python train.py --num_hidden_layers=8 --hidden_size=448 --num_attention_heads=7 --num_key_value_heads=1 --head_dim=64 --intermediate_size=1792 --vocab_size=4096 --hidden_act="relu" --norm="rmsnorm" --norm_place="pre" --norm_eps=1e-05 --positions="rope" --rope_theta=98300.0 --rope_fraction=0.25 --qk_norm=false --attn_scale=0.125 --bias="none" --tie_word_embeddings=false --parallel_block=false --init="normal" --init_std_qkv=0.0246 --init_std_o=0.0246 --init_std_up=0.0246 --init_std_down=0.0246 --optimizer="muon_variant" --learning_rate=0.0157 --beta1=0.9 --weight_decay=0.019 --lr_head=0.0105 --max_grad_norm=1.0 --warmup_steps=200 --schedule="wsd" --decay_fraction=0.416 --decay_shape="linear" --final_lr_fraction=0.0 --batch_tokens=262144 --max_seq_len=1024 --doc_mask=false --train_tokens=1180000000 --max_steps=4502 --dataset="wikipedia_en"
MLP neurons of a small language model. Each row is named by its layer, matrix (up: input weights) and neuron, and shows model dimensions 96-159. Each number is 200 + 20 x the weight over its row's rms, rounded and kept within 0 to 999.
After each neuron's rows, "fires on" lists the tokens most often at its 100 highest values on Wikipedia text that the model never trained on.

L5.up997,180,208,216,200,202,201,196,229,185,187,197,191,185,159,193,177,194,207,203,193,230,214,206,200,184,159,213,192,197,210,219,205,201,221,197,226,204,191,208,201,214,235,223,211,242,202,227,198,183,209,170,226,201,173,212,203,179,194,178,207,221,210,194,184
fires on: " s", "m", " \"M", "M", " m", " (M"

L5.up1776,192,233,201,194,211,194,200,198,196,225,183,210,174,212,207,225,175,207,154,214,202,228,218,182,241,180,189,198,205,227,195,224,189,249,199,184,204,177,181,228,198,218,200,238,159,172,213,193,212,183,191,192,113,171,212,181,210,186,192,169,183,190,211,197
fires on: " had", " R", "ir", "au", "g", " has"

L5.up869,172,184,211,178,196,219,180,114,170,218,176,205,188,211,183,224,218,197,196,180,184,222,208,204,197,154,201,158,168,204,199,170,199,232,217,206,217,202,186,200,202,213,216,180,212,180,175,210,226,186,206,178,215,175,182,180,190,199,215,202,229,221,204,195
fires on: " al", " ne", " sub", " Al", " dis"

L5.up1388,213,193,217,182,194,197,185,200,209,182,180,168,166,255,203,179,209,228,181,200,191,180,212,185,167,181,215,206,191,178,180,207,194,209,218,171,223,191,219,211,208,187,218,231,186,180,191,196,199,187,204,186,163,213,242,238,185,215,221,176,159,214,215,177
fires on: "r", " Br", " Tr", " str", "-"

L5.up1314,199,208,169,187,185,207,235,183,207,187,253,199,173,231,201,202,207,190,186,172,229,177,217,183,194,174,209,234,172,187,193,206,207,212,198,189,196,212,197,194,190,197,177,206,186,212,207,163,180,201,157,220,167,197,211,180,233,196,248,199,206,211,236,217
fires on: " pr", " p", "i", "y", " dec"

L5.up1133,216,225,203,187,209,207,178,205,191,172,203,189,167,202,173,203,203,209,151,185,214,202,224,204,222,192,218,214,205,174,188,189,165,203,207,174,205,151,167,202,199,192,176,165,192,227,237,195,222,196,193,198,182,210,223,228,222,218,174,231,196,203,194,214
fires on: " f", " dis", " life", " second", " world", "ife"

L5.up1442,223,177,220,184,210,195,187,192,207,202,225,198,177,209,195,175,170,156,203,210,201,217,181,195,220,186,211,183,195,191,220,169,197,188,205,210,248,205,237,170,204,203,175,211,197,189,170,210,212,184,179,196,179,202,217,194,203,232,171,217,195,209,199,201
fires on: "1", " s", "O", "er", "f"

L5.up325,144,221,199,202,203,174,207,191,198,187,190,191,196,195,181,183,232,232,190,188,227,162,194,216,211,169,197,190,236,195,230,185,210,199,235,190,220,210,192,181,222,187,163,177,269,220,205,212,191,217,167,160,163,178,204,171,190,219,192,214,183,218,190,206
fires on: "A", "E", "I", "T", "P"

L5.up1246,184,225,181,188,217,189,193,209,215,213,185,186,207,206,218,175,216,203,181,195,191,199,246,160,167,197,211,206,142,199,206,211,195,159,213,241,212,194,190,219,212,185,180,200,212,197,208,213,174,185,184,199,177,189,239,205,172,195,165,206,208,200,232,220
fires on: "M", " as a", " in", " \"M", " Med", " on"

L5.up725,220,202,202,228,181,191,215,153,208,183,178,207,206,216,195,173,217,199,215,209,210,165,206,203,215,203,231,213,199,208,229,165,184,191,197,191,201,220,205,199,217,218,185,181,220,219,196,236,193,239,190,182,205,205,146,196,249,199,223,204,194,197,194,189
fires on: ".", ").", " and", " named"

L5.up1220,178,217,199,199,224,197,165,154,199,207,217,192,241,188,214,189,215,154,200,218,211,210,169,172,197,203,214,205,223,150,198,171,155,233,230,189,204,218,165,216,184,228,193,171,242,206,236,206,188,198,188,209,226,181,213,212,156,225,212,217,199,244,211,203
fires on: " f", " he", " met", " mat", " Par"

L5.up919,190,208,227,216,226,185,194,186,221,224,241,166,175,188,199,208,207,190,192,203,206,220,220,208,260,209,161,230,231,193,156,220,177,199,188,165,205,213,220,213,191,179,207,195,243,153,210,208,195,204,167,189,195,181,218,200,181,204,188,199,235,163,237,187
fires on: " sp", "\n", " ", "."

L5.up191,213,197,217,195,212,203,203,226,199,210,172,205,192,183,220,190,160,203,241,219,187,198,207,180,223,230,202,206,163,158,215,254,212,213,212,210,183,143,196,184,184,203,214,161,248,168,208,174,212,207,192,199,207,178,229,250,211,176,194,206,225,180,194,210
fires on: " L", "- L", ", L", " of L"

L5.up1035,155,182,198,230,177,214,216,225,180,223,190,189,176,228,198,201,225,172,203,190,190,184,230,217,197,188,221,248,211,202,213,189,180,228,203,242,196,218,199,200,187,197,229,221,190,195,202,207,218,190,201,217,191,219,190,160,212,209,210,201,223,201,175,197
fires on: ")", " d", "b", "g"

L5.up552,199,195,191,180,231,172,197,195,200,208,185,186,195,215,182,240,201,159,198,214,180,198,184,218,215,202,240,242,208,214,210,194,173,249,218,225,228,183,178,172,206,222,206,217,214,225,209,181,173,194,189,200,234,218,187,183,133,188,203,201,210,190,194,190
fires on: "2", "1", "3", "k"